Part of a small language model's weights: 14 heads of 64 (7 for keys and values), no biases in attention or MLP.
MLP neurons of a small language model. Each row is named by its layer, matrix (gate and up: input weights) and neuron, and shows model dimensions 80-175. Each number is 128 + 24 x the weight over its row's rms, rounded and kept within 0 to 255. A neuron's up and down rows have the sign that makes its largest values positive.
A block is one neuron, or neurons of one layer that tend to fire together. After each block is what it responds to, as a language model described it from the Wikipedia text at the highest values.

L3.gate1951 [144 132 169 157 114 158 116 135  96 122 100 144 113 103 131  94 165 180 104  93 126 143 124 158 127 144 116 120  92 139 117 141 121 130 137 123 135 112 149 135 121  99 101 115 111 145 110 125 127 136 136 127  81 165 134 124 111 155 156  89 158 148 119 100 114 185 145 132 178 157 111 141 146 145 115 102 139 137 130 130 154  88 126  89 125 169  89 161 113 153 143 120 149 123 108  94]
L3.up1951 [152 162 145 140 131 171 136 141 127  84 151 118 137 123 134 137 113 140  99 112 129 114 119 149 115 124 148 142 135 165 141 129  84 121  85  86 111 143 108 125  54  98  95 151 135 151  98 109 103 120  77 121 115 161 118  90 168 136 140 153  90 141 167 103 158 135 152 136 108 102 144 123 127 146 110 152  99 150 115 152 132 134 100 111 100 118 136 105 149 166 118 139 115 101 172 137]
L3.gate2209 [158 143 105 156 141 131 146 103 146 101 146 147 126 115  95 130 184  88 163 113 113  70 145 125 143 126 125 136  98 163 101 136 151 157 146  99 148 129 127  98 142 145 110 152 117 159 148  99 145 149  95 145 126 123 124  97 128 144 124  52 134 168  87 174 121 131 137 119 112 133 159 171 148 126 107 159 152 153 133 134 147 128 140  99  94 131 108 154 127 168  93 130 105 163 139 131]
L3.up2209 [134 118 140 109 142 107 143 167 130  84 107 132 115  92  91 127 178 157 125 148 115 140  99 141 103 171 115 110 110 111 141 136 120 149 110 134  90 128  95 101 104 164 123 102 142 179 112  85  96 144 138 138 147 147 142  59 128 142 138  99 105 145 127  93 131 112 124 126 158 174 147 174 146 156  72 153 123 110 136 102 111 159 109 114 114 134 136 157 169 140 144 108  77 151 112 103]
Name-completing word pieces

L6.gate217 [ 97 130 126 140 134 129 111 146 132 156 137 160 167 132 128 123 126 131  82 146  81 146 124 130 135 141 143 179 199 139 134 114  97 156 140 133 152 174 108 106 179 108  89 133 108 165 134 118 184 113 120 137 129 153 160 118 114 165 103  98  95 127  85 121 154 126 133 148 139  98 124 146  95 120 138 126 119  94 113 170 113 166 156 158 135 145 107 122 125 132  94 131 185 140 132 121]
L6.up217 [106 117 103 123 108 107 114 146 146 114  91 165 146 150 112 132  95 147 114 143 111 144 125 112 119 172 149 132 132 117 142 191 142 150 145 148 139 110 104 138 151 120 132 125  91  88 157 103 138 112 142 134 138 131 151 118 145 122 156  92 118  63 112 125 113 107 119 114 146 112 150 150 152  97  58 132 109 156 110 124 120 165 116 137 116 153 115 135 146 113 106 157 139 124 135 150]
L6.gate360 [ 99 169 126  78 113 119 143 140 125 122 139 121 107 105 127 142 129 176 102 158 136 121 163 133  80 128 132 115 142 103 123 124  95  97  79 111 121 126 123 133 134 124  71  90 111 132 134 127 132 132 129 105 106 113 143 132 145 119 168 145 158 122 152 118 131 122  87 102 139 107 119 131 108 115 130 130 112 144  90 140 119 138 163  88  90 106 152  91 127 154 145 129 141 138 141 124]
L6.up360 [113 135 152  93 127 106 122 152 178  99 109 114  84  79 125  46 169 181 174  88 110 120  95 103 134 161 138 128 137  87 148 156 163 109 110 139 115  89 138 149 152 102 147 127 104 119 126  90 157 130 141 111 156 103 153 193 113 158 127  91 118 130 139 134 132 126 108 117 149 114 157 119 143 139 105  87 138 168  91 163 164 147 115 139 135 111 108 104 126 129  82 142 153 171 131 114]
L6.gate1209 [135  81 109 146 131 151 173  86 161 164 118  70 138 129 101 139  98 155 120 135 124 127  94 144 124 157 140 174 155 105  89 134 106 170 112  91 102 119 150  96 151 141 130  90 106 138 119 113 144 100  94 106 154 134 113  96  64 119 125 120 148 112 111 156 112 134 115 133  81 109 148 167 136 116 141 111 169 144 126 155 146 169 158 113 121 121  99 152 131 110 147 147 106 117 145 114]
L6.up1209 [108 117 148 148 143 153 159 119 138 117 172  89 137  98 136 119 158 128 119 167 137 122 114 121 117 155 134 145 126 163 167 194 154  87  73 122 167 143 151 123 106 155 139 122 126 126 107  97 163 133 134  69 153 124 129 185 107 141 134  66 115 147 105 144 136 114 127 117 128 125 158 129 116 155  96  99 108 112 111 123 133 160  71 100 115 154  82 117 120 132 139 119 142 124  91 123]
L6.gate1381 [128 133 120 141 101 126 183 122 136 159 160 147 130 145 109 134 157 131 126 121 123 101 117 139 118 130 112 150 130 100 160 138  75 153 125  83 167 132 129 106  91 137 126 135 158 133 139 147 127 158 127 125 137 148 131 144  90 114 152 101 126 143  90 147 112 113  98 100  98 112 153 120 133 189 117 130 126 133 146 106 124 134 124 117 142 148 139 137 138 144 134 145 107  79 116 108]
L6.up1381 [111 144 135  96 135 153 144 134 144 128 152 109 100 127 107 138 100 114 119 128 170 154 109 132 138 173 109 171 168 152 115 110 122 137  89 111 115 145 120 143 150 174 151 117 130 111 143 115 159  94 129 163 128 118 135 109 114 122 117 106 143 158 185 146 164 112 163 144  79 134 177 177 119 127 107  85 123  78 135 130 152 155 194 137 166 105 159 151 145 140 146 116 124 125 106 123]
L6.gate1730 [123 175 150 132 118 120 129 137 159 132 117 125  75 138 103  86 159 111 116 166 142 154 140 131 140 145 126 124 160 128 138 130 165 122 162 134 156 126 135 148 145 113 165 115  85 101  94  94 160 104 124 115 142 164 144 155 109 111 129  86 170 143  66 134 120 118 155 132 105 135 185 151 170 125 154 146 139 143 135 115 127 155 143 131 146 121 100 117 174 127 110 101 163 124 131 190]
L6.up1730 [118 179 107 192  81 121 107 127 117 137 125 112 109 139 109 112  86 111 160 168 118 129  71  49  68  97 131 136 142  92 134 141 164 117 152 115 164 148 164 136 149 157 107 131 130 104 117  76 125 114 117 126  92  98 106 129 100 117  98 102 149 141 162 153 182 127 107  95 126  84 138 145 142 145  99 136 138  88 124 104  93 128  95 110  99 102 137 101 161  94 119 141 119 129 140 161]
L6.gate1948 [121 135 153 136  68 154  99  94  81 130 123 112 112  97 128  84 139 127 119 175 132 163 100 114  95 114 130 143 136 145 139 164 151  96 121  96 124 144 122 133 213  93 136 157 109 111 130 133 160 165 106 100 139 122  96 175 165 143 114 122 138 148  94 169 130 145 143 166 150 109 167 124 139 136 120 116 113 137 114 166 142 114 140 118 120 153 157 133 114  68 128 120 125 130 110 123]
L6.up1948 [ 90 131 152 105 167 163 152 118 107 133  87 142 123 116 144 130 119 100  85 121  95 106 154 161  99 116 156 100 103 120 148 151  95  80 129 112  59  71 111 135 186 120 153 115  85 124 136 139 138 120 113 102  94 124 134 147 159 144 122  89 121 124 113 100 132 126 105 111 112 113 116 170  92 122 118 115 170 191 125 112 134 152 140 131 136 149 136 110 150 116  86 145 124 131 116  94]
L6.gate2051 [134 171 128 153 135 140 162 125 123 116 103 125  93  83  81 115 113 143 112 142 128 120 102 168 138 128 106 147 167 108 113 151 104 117 124 112 109 129 117 128 159 166 102 167 120 145  99 173 132 132  95  67 113 164 100 138 123  82 106 118 116 103  99 132 144 152 135 123 149 125 200 134  73 172 136 123 150  89  93 142 150 143 125 144 106 123 117 135 125 109 122 107 127 126 164 116]
L6.up2051 [108 148 129 106  93 109 159 131 144 110 122 151 150 115 136 106  72 118 162 148 109 109 136 118  85 163 131 126 175 130 102  89 147 147 119 118 159 143 176 170  74 169 143  82  86 118 137 144 138 181 155 139 140 161  98 172 140 161 137 102 127 123  85 139 142 121 174 133 143 107 147 130 123 146  90 139 108  97 120 150 118 101 108 134 148  79 112 105 132 120 111 150 142  84 142 143]
L6.gate2152 [146 148 134 108  76 167 139 123 168 134 105 108  96  88 171 120 130 111 120 154 108 143 119 133  97 145 121 114  98 113 138  96 113 129 145 130 150 132  83 169 154 124 133  86 145  99 118 132 207 141 102 127 137 105 144 158 145  99 124  99 167 137 124 124 135 143 127 105 145 133 172 140 165 110 125 129 154 115 114 134 142 146 155 110 110 150 174 170  93 123 117 160  83 150  63 137]
L6.up2152 [118 102 147 122  95 112 134 141 130 147 110 126 175  96 129 121  93 116  91 122  93 100  79 158 142 140 134 113 117  96 109 141 125 104 146 120 120 102 121 136 178 107 135 127 128 137 101 129 194 141 124 120 144 123 167 155 113 120 107 112 118  98  80 105 173 127 100 157 131 136 163 150 111 115 116 142  85 173  89 174 139 128 171 140 120 194 138 121 143  89 108 145 145 139 102 129]
Proper-name word endings

L2.gate456 [155 125 152 155 126 128 103 131 142 126 101 117 144 129 121 124 130 159 108 147 141 131 119 129 150 154 128 121 122  66 136 134 169  97 134  80 162 130  95 123 177 123 142 101 124 166 158 106 159 147 103 136 144 133 114 141 152 124 133 127 139 139 171 125 138 144 191 135 120 128 108 181 141 122 131 122 151 114 146 169 179 129  96 152 128 163 130 136 150  83 132 117 169 170 109 145]
L2.up456 [126  90 134 113 136  78 105  96 134  55 139 160  81 169 124  95 121  79 122 147 112  86 111 129 151 131 144 142 174 127 140 139  73 153 133  69 114 113 170 138 129 157  86  83 165  87  84 111 120 134 119 127 109  69 106 122 166 122 174 123 123 169 134 157 161 118 128  96 135 143 133  76 110 108 120 165 108 128  95 110 112 192 103 135 133 149 153 121 111 125 128 152 130 100 161 143]
L2.gate505 [150 111 113 137 146  72 118 151 153  99 117 155 138  77 105 109 144 102 109 143 139 148 141 137 130 169  87 122 162 136 126 143 111 132  91 129 114 107 140  96 162 142 126 130 114 137 143 106 128 142 132 145 149  97  82 120 100 114 124 117 152 124  86 163  81 165 129 127 132 132 145 124  93 142 139 146 129 118  68 173 136 117 156 160 151  99  83 191 114 103 119 150 153 152 129 143]
L2.up505 [164  88 121  81 121 108 121 162 119 111 105 137 171 126 120 102 127 101 127 133 156 147 174 164 125 145 113 155 171 161 113 152  68  99 114 113 102 105 125  94 141 130 154  84 116 143  97 131 129 133 178 131 118 157  91 125  85 129 123 124 147 137 138 155 106 176 110  96 124 112 175 115 104 133 127 141 109 136 112 132 156  95 168 113 161  81  96 165 111 149 128 143 151 150 125 132]
L2.gate1626 [139 113  95 125 146 140 158 183  70 107 151 172 128 157 140 139 115 136 127  98 124  99 112 143 129 107 139 114 156 157  79  88 108 135 107 171 108 108 144 123 129 138 113 119 137 143  94 140 145 166  96 127  80 114 146 124 115  98 170 115 153 108 154 155 136 147 128 120 154 113 135 127 108 112  99 133 139 143  97 113 146 124 180 111 115  66 122 163 167 158 131 178 115 133 116 146]
L2.up1626 [123 105 112  82 118 131 124 153 121 128 152 123 121 122 151 119 164  94 133 168 155 136 121 116 156 183 112 151 131 127 104 121 134 144  97  95  79  88 151 129 154 101 141 141 117 143 122 169 131 114 131 168  92 125 130 117 115 153 127 131  74 106 119 149 125 108 121 156 115  97 133  77 160 150 142 126 130 160 139 156 135 134  85 141 104 110 131 142 111 104  96 176  57 128 132 122]
L2.gate1777 [138 149 139 149 167 102  98 156 144 121  92 131 122 150 114 102 103 145 103 133 161 120 102 133  92 154 131 136 142  99  97 104 142 106 129  94 127 141  88 113 131 118 160 138 122  99 134 149 153 160 143 115 135 165 154 124 115 109 150 101 145 145 102 134 128 137 138  77 145 127 142 133 135  82 118 145 168 110 135 131  98 147 159 118 152 173 115 130 137 103 138 143 136 163  82 121]
L2.up1777 [144 129 162  98 118 104 122 168 167 141 116 108 139 130 145 130 108 166 161 140 141 162 118 176 128 155 116 118 134 151  78 161  94 112 115 108 102 142 146 105 129 126 147 104 108 108 110 104 153 137 166  97 145 121 140 177 135 130 115 173 167 125 110 130 148 122 149  68 134 166 115 111 145 153 121 109 143 101 146 132 124 128 189 102 134 111 139 147 172 143 141 110 158 108  53 171]
Sources and publications nouns

L2.gate2 [153 125 104 131 114  93 133 140 134 118 115 185  65 110  88 131 170 129  98 111 112 109  94 112 122 110 161 106 136 138 124 107  90  97 142 100 154 165 128 138 165 151 108 101 117 145 128 134 135 152 134 101 168 155 127 148  80 174 127  90 106 148 103  96 134 120 135 114 138 151 111 125  96 110  82 113 145 137 113 118 153 116 167 118 121 115 137 122 109 152 162 145 165 126 123  78]
L2.up2 [185 118 116 156 104 139 124 131 143  98 166 153 103 129 101 141 131  95 109 120  92 144 131 122 120 104 138 165 116 163 115  93 133  89 144 151 107 106 116 105 143 127 138 177 152 100 129 143 128 110  98 103 134 111  91  98  59 131 140 130 108 136 158 133 157 130 130 107 147 141  93 116 106  92  80 134 123 140 120 137 138 122 196  75 158 152 156 134 127 151 145 136 129  78 145  88]
L2.gate145 [100 116 123 114 103 123 116 116 144 135 121 158 136 168 120 115 160 143 106 199 159 124 126 103 120 141 145 144 114  98  93  88 137 143 142 140 132  83  92 200 137 149 133 143 132 171 122 144 114 122 125  72  92 123 125  80 129 127 126 129 148  86 128 126 108  73 145 125 171 105 135 119 129 127 137 108 129 128 155 125 132 120 157 128 156 147  68 114 158 108 115 108 132 108 132  96]
L2.up145 [121 150 100  92 129 119 121 109 137 153 131 109 134 129 137 133 158 153 108 127 130 166  82 137  99 119 109 122 151  85 111 133  76 111 153 146 121 118 115 186 139 160 136 113 160 140 154 129 102  97 144  99 109 151  92 112 137 118 146 146  90 130 136 145 135 104 152  74 143 144 118 109 146 154  98 113 147  90 169  71  99 128 142 137 146 126 126 140 130 104 151 133 101  87 127  96]
L2.gate166 [ 87 111  84 135 100 119 203  98 172  74 135 175 121 135 129 106 151 162 104 158 124  98 129 106  96 164 131 135 112 150 126 154 153 155 131 157 131 149 100  81 126 136 116 144 159 124  83 173 108 115 122 125 150 121 133 106 123 129 171 108 156 133 107 129 100 144 111 115 158 131 139 153 130 181  81  97 142 145 115 126 108 125 173 141 147 111 168 132 117 199  91 155 111 147 131 127]
L2.up166 [133 180 135 147  98 161 103 166 145 143 125 163 123  99 153 146 181  85 109  71 118 156  92 133  99 118 119 111 135 103 128  81 133  89 111 129 149 124 140 139 109 124 116 170 120 154 171 115 124 166 121 135  80 137 155 164  82 126 139 107 119 142 162 136 165 136 164  96 145 114 117 127 158 122 125 139 118 132 129 145 118 171 172  89 139 186  95 133 124  98 159 111 147 122 146 146]
L2.gate1630 [114 185 136 126 115 166 149 189 133 124 119 141 147 123 146 155 138 108 137 127 128 108 152 118 137 141 123 137 168 156  89 157 115 114 142 103 102 132 143 154 118 149 100 166 149  99 104 106 138 112 100 123 131 151  98 124 103 133 122 172 114 131 160 117 144 168 142 128  99 140 129 130 102 137 131 127 126 122 117 108 127 149 163 101 136 135 144  73 145 146 153 127 128 100  83 149]
L2.up1630 [ 93 135 127 160 105 124 149 115 130 136 183 135 101 148 168 120 124 146  83 115 109 167 138 113 120 123 131 118 124  75 132 138 159 127 140 159 168 124  98 111 131 104 149 163 131 184 129 126 117 167 132  93  84 116  83 116 124  96 150 120 104 156 147 109 105 129 131 145 125 158 106 130 168 131 150 138 102 115 140  99 106 121  86  94 104 123 112 115  54 119  73 146 130 128 112 116]
Name-final word pieces

L3.gate188 [133 134 124 162  97 165 118 141 163 147 109 141 144  84 129 132 142 116  76 108 102 129 119 111 126 148 123 107 158 108 107 148 122 150 147 111 153 147  85  97 109 151  92 146  88 147  88 101 137 130 119 147 153 142 141 123  85 182 114 127 149 161  92 149 121 101 131  99 121  72 119 132 132  87 122 164 132 123 118 154 149 144 126 127 163  86 140 133  90 118 128 104 143 122 144 145]
L3.up188 [156 106 104  78 109 148 121 141 148 154 133 162 128 135 131 132 164 126 155  78  59 103 126 141 100 133 184 128  99 100 151 101 147 104  80 149 140 143 141 110 140 117 141 140 129 115 138 156 153 142 134 130 146 109 165 148 117 141 133 106 175 113 111 116 128  95 112 127 150 114  97 140 109 117 142 163 146 125 146 111 118 119 154 138 106 102  95 139  52 116 106 139 120 138 112 128]
L3.gate1094 [177 126 132  86 141 146 148 117 111 117 104 105 125  98 138 135 139 114 106 133 113 100 128 124 107 138 132 124 132 132  95 142 121 106 132 136 127 145 111 147 126 124 114 144 103 139 156 130 163 165 106 120 140 117 141 118  72 159 132 117 155 133 128  95 135  99 120 138 110 138 104 117  94  88 124 118 163 110 102 148 125 106 125 161 153 123 111 121  99 151  99 103 157 126 148 108]
L3.up1094 [181 125 135 152 121 159  97 108 183 132 144 116 123  99  80 133 173 134  81 132 104 126 159 106 114 142 157 149 127 150 107 143 143  63  75 155 152 107 154 134 162 144 101 130 112  95 173 136 130 158 127 140 170 122 131  97 110 139 123  74 145 145  95 167 148 105 129 118 134  89 120 126  89 124 122 142 135 118 156 170 139 130 103 157 128 126 138 132 100 145  95 121 101 138 118 129]
Words inside proper names

L6.gate52 [173 148 133 148  97 134 116 104 149 125 120 131 115 153 122 122 115 112 160 135 118 158 111 124 144 129 144 136 125  74 144  95 105 130  93  97 113 137 131 189 150 145 127 131 100 130 103 167 108 165 130 117 124 134 169 138 111 126  92  73 151  96  89  99 141 115  99 113 152 121 154 158  96  69 134 120 154 147 101 114 138 117 111 115 134 114 115 129 108 124  91 106 123 129 139 123]
L6.up52 [167 125 141 153 114  99 142 102 129 113  94 106 159  92  89 149 113 115 148 108 147 129 112 133 152 134 131  96 117 132 115  94 111 136 135 120 124 137 150 166 138  93 130 113 101 130  97 122 133 103 117 135 147 115 134 133  99 153  69 142 132 117 125  90 118 109 174 100 152 138 162 142 131  90 148  99 143 163 112 103 112 125  99 138 121  93 113 130 141  82 114  77 127 141 176 154]
L6.gate104 [153 126  91 129 119 131 155 138  68 147 105 138 144 110 102 140 132 145 125 116 158 151 161 126 116 111 108  90 172 122  99 152 159 125 139 121 155 133 125 136 121 136 105 141 104 164 133 136 120 133 112 154 154 118 118 127 111 144 105 153 125 130  84 129  99 104  98  93 139 142  88 103 112 153 155 153 167 113 115 201 127 156 125 167 141 156 139 167  77 105 125 105 162 146 140 132]
L6.up104 [166 148 113  96 124 114 148 147  93 130 127 148 129 111 101 125 130 125 158 103 135 104 150 131 126  88 128 147 133 113 141 178 146 133 104 113 124  94 115 123 123 133 115 147 105 164 107 116 128 116 119 178 112 138 130 168 124 183 118 131 136 143 131 142 140  82 122 132 151 116  98 142 167 137 171 167 124 139 115 177 141 132 137 183 150 109 119 152 122 139 128  94 165 120 139  99]
L6.gate259 [143 141 139 133 108 156 126 123 143 150 131 136 141 131 139 131 129 123 148 123 159 140 143 150 110  81 110 141 155 140 133 153 118 169 117 147 137 159 133 141 150  67 132 150  77 138 126 140 146 134  80 127  97 190 118 149 137 134 139 148 127 135 120 167 125 108 129 104 107  77 130 183 108 140 131  86 159 123  92 140 168  98 164 123 172 157 131 138 119 116 101 125 169 162 158 147]
L6.up259 [154 144 123  91 145 120 124 142 155 169 152 140 149 156 155 136 126 116 121 176 156 111 103 126 106 171 116 119 132 128 147 102 120 124 114 100 112 103 143 162 108 123 117 127 153 116 152 145 117 132 146 110 159 170 144 131 110 131  82 129 150  95  95 141 144 171 192 128 111 157 143 131 113 139 125  79 147  91 137  98 133  92 143 154 176 136 148 127 145 115  84 122 131  92 103  92]
L6.gate498 [135 134 168 123 118 128 142 138 121 108 109 140 126 130  87 101 138 130 139 173  93 127 127 121 143 120 133 101 144  93  99 131 161 123  86 149 148 151 137 147 151 134  77 142 119 154 121  84 141 121 102 131 120 115 115 149  88 138 141 125  81 103  91 139 118 145 104 122 141 139 125 184 133 136 133 105 120 112 107 159 121 168  91 162 136 172 174 123 167 114  79  95 122 150 122 106]
L6.up498 [125 134 112  80 129 126  84 137 144 116 111 201 114 149 108 168 125 144 104 141 151 130 115 101 103 143 117 138 122 130 136 152 123 107 120 165  98  98 109 111 143 109 159 125 102  99 152 168 117  96 167 115 144 129 127 131  94 112 102 119 141 106 121 127 151  95 148 159 119 115 134 151 118 150 119 127 122 138 120 133 160 157 115 144 126 136  77 144 165 125 143 121 151 164 139 145]
L6.gate757 [143 110 124 105 130 146 143 130 153 131  89 108 147 106 144 121 132 136 110 143 124 119 129 116 127 157  98 131 109 139  75 147 127 158 121 141 146 112 145 130 121 118 108 141 107 137 131 134 122 129 105 172 139  99 167 122 108 149  89 107 147 135  92 135 144  97 100 112 150 130 151 148 124 113 111 126 101 143 126 156 142 114 142 153 136 128 133 137 134 152 114 106 139 110 122 110]
L6.up757 [111 135 166 108 166 122 120 143 148 106 128 145 124 103 152 136 100  91 132 153 125 138  85 151  90 183 141 148 134 140 138 124 150 149 111 148 164 188 110 110 149 118 161  99 134 103 121 125 158 131 119 162 129 145 152 101  89 123 120 135  99 126 162 104 133 109 112 111  96  95 134 118 115  95  88  93 192 118 123 103 135 161 130 120 101 155 126  94 142 124  88 144 140 149 129 105]
L6.gate1240 [157  99 146 141  90 153 143 149 136 136 155 165 150 128 106 133 115 124 117 144 109  93 145  80  95 158 142 138 107 133 137 106 154 117 142 124 113 127 156 150 112 138 164 170 134 128  93 127  99 169 108 113 147 104 117 148 109 140  90 138 132  75  89 133  94 117 104 134 143 145 158 143 124  95 148 109 143  96 108 119  99 148 150 123 146 110 145 133 137 124 127 128 167 100 124 134]
L6.up1240 [ 89 127  71 168 168 113 151 162 113 158 129  86 171 124 180 139 100 147 128 130 110 135 108 150 158 158  99 141 119 113 137 151 114 121  76 157 119 140 124 123 144 105 122  98 119 132 135  86  76  88 125 127 134 158 154 111 140 159 147 122 129 101 122  91 131 130  97 146  99 137 123 105 135 160 121 172 166 130 111 117 182  58 142 151 141 169 112 112 154 122 159 149 126 128 137 130]
L6.gate1541 [140 138 113 130 119 167 136 103 112  83 110 110 124 101 116  70  98 135 177 127  97 171 119 118  95 141 111  95 148  78 146 123 116 138 127  79 141 137 165 110 139 144 101 135 134 141  97 124 124 112 110 106 159 101 122 113 133 123 154 113 150  91  88 148 139  77 164 147 108 127 159 165 161 158  82 102 112 124 119 142 138 128 156 147 131  89  84 125 116 152 116 101 148 128 107 164]
L6.up1541 [132 163 145 134 152 138 113 121 126 154 112 112 123 100 147 113 148 157 127 145 126 123 127 112 140 137 123 111 166 100 135 112 102  95  83 110 116 124 121 205 114  97 127 131 156 108 114 137 120 135 110 104  70 117  97  92 149 119  86 123 118 115 133 169 122 122 187 140  89 125 101 126 161 111 171 144 123 124 117 129 162 152 109 146  64 157 126 170 101 148 112 128 134 130 160  93]
L6.gate1986 [ 78 140 128 110 122 147 117 137  97 167 124 135 115 121 115 159 148 132 127 181 138  87 156 113 116  87 142 127 119 137 125 178 110 126 128 105 129 121 143 165 183  80 152 141  80  95 129 147  92 107 138 134  95 120 111 125 124 171 110 125  87 179 120 150 112 110 132 131 128  89 129 158  68 131 155 152 153 176  79 155 158 153 132 115 126 163  92 166 138  93 108 137 104 153 101  97]
L6.up1986 [127 126 128 146 129 156 128 125 141 185  97  83 141 127  80 110 156 120 111 165  87 119 165 132 122 101 107 162 160 151 166 174 128 103 119 143 135  92 135 115 121 109 149 140 152 145  66 121 188 121 125 121 140 113 135 139 169 126 138 124 165 127 144 133 123 116 109 109 102  72 149 104 106 145 158 100 159 123 110 172 134 160 160 100  96 117 153 116 131 139 122 147 128 154 130 172]
Multi-word name endings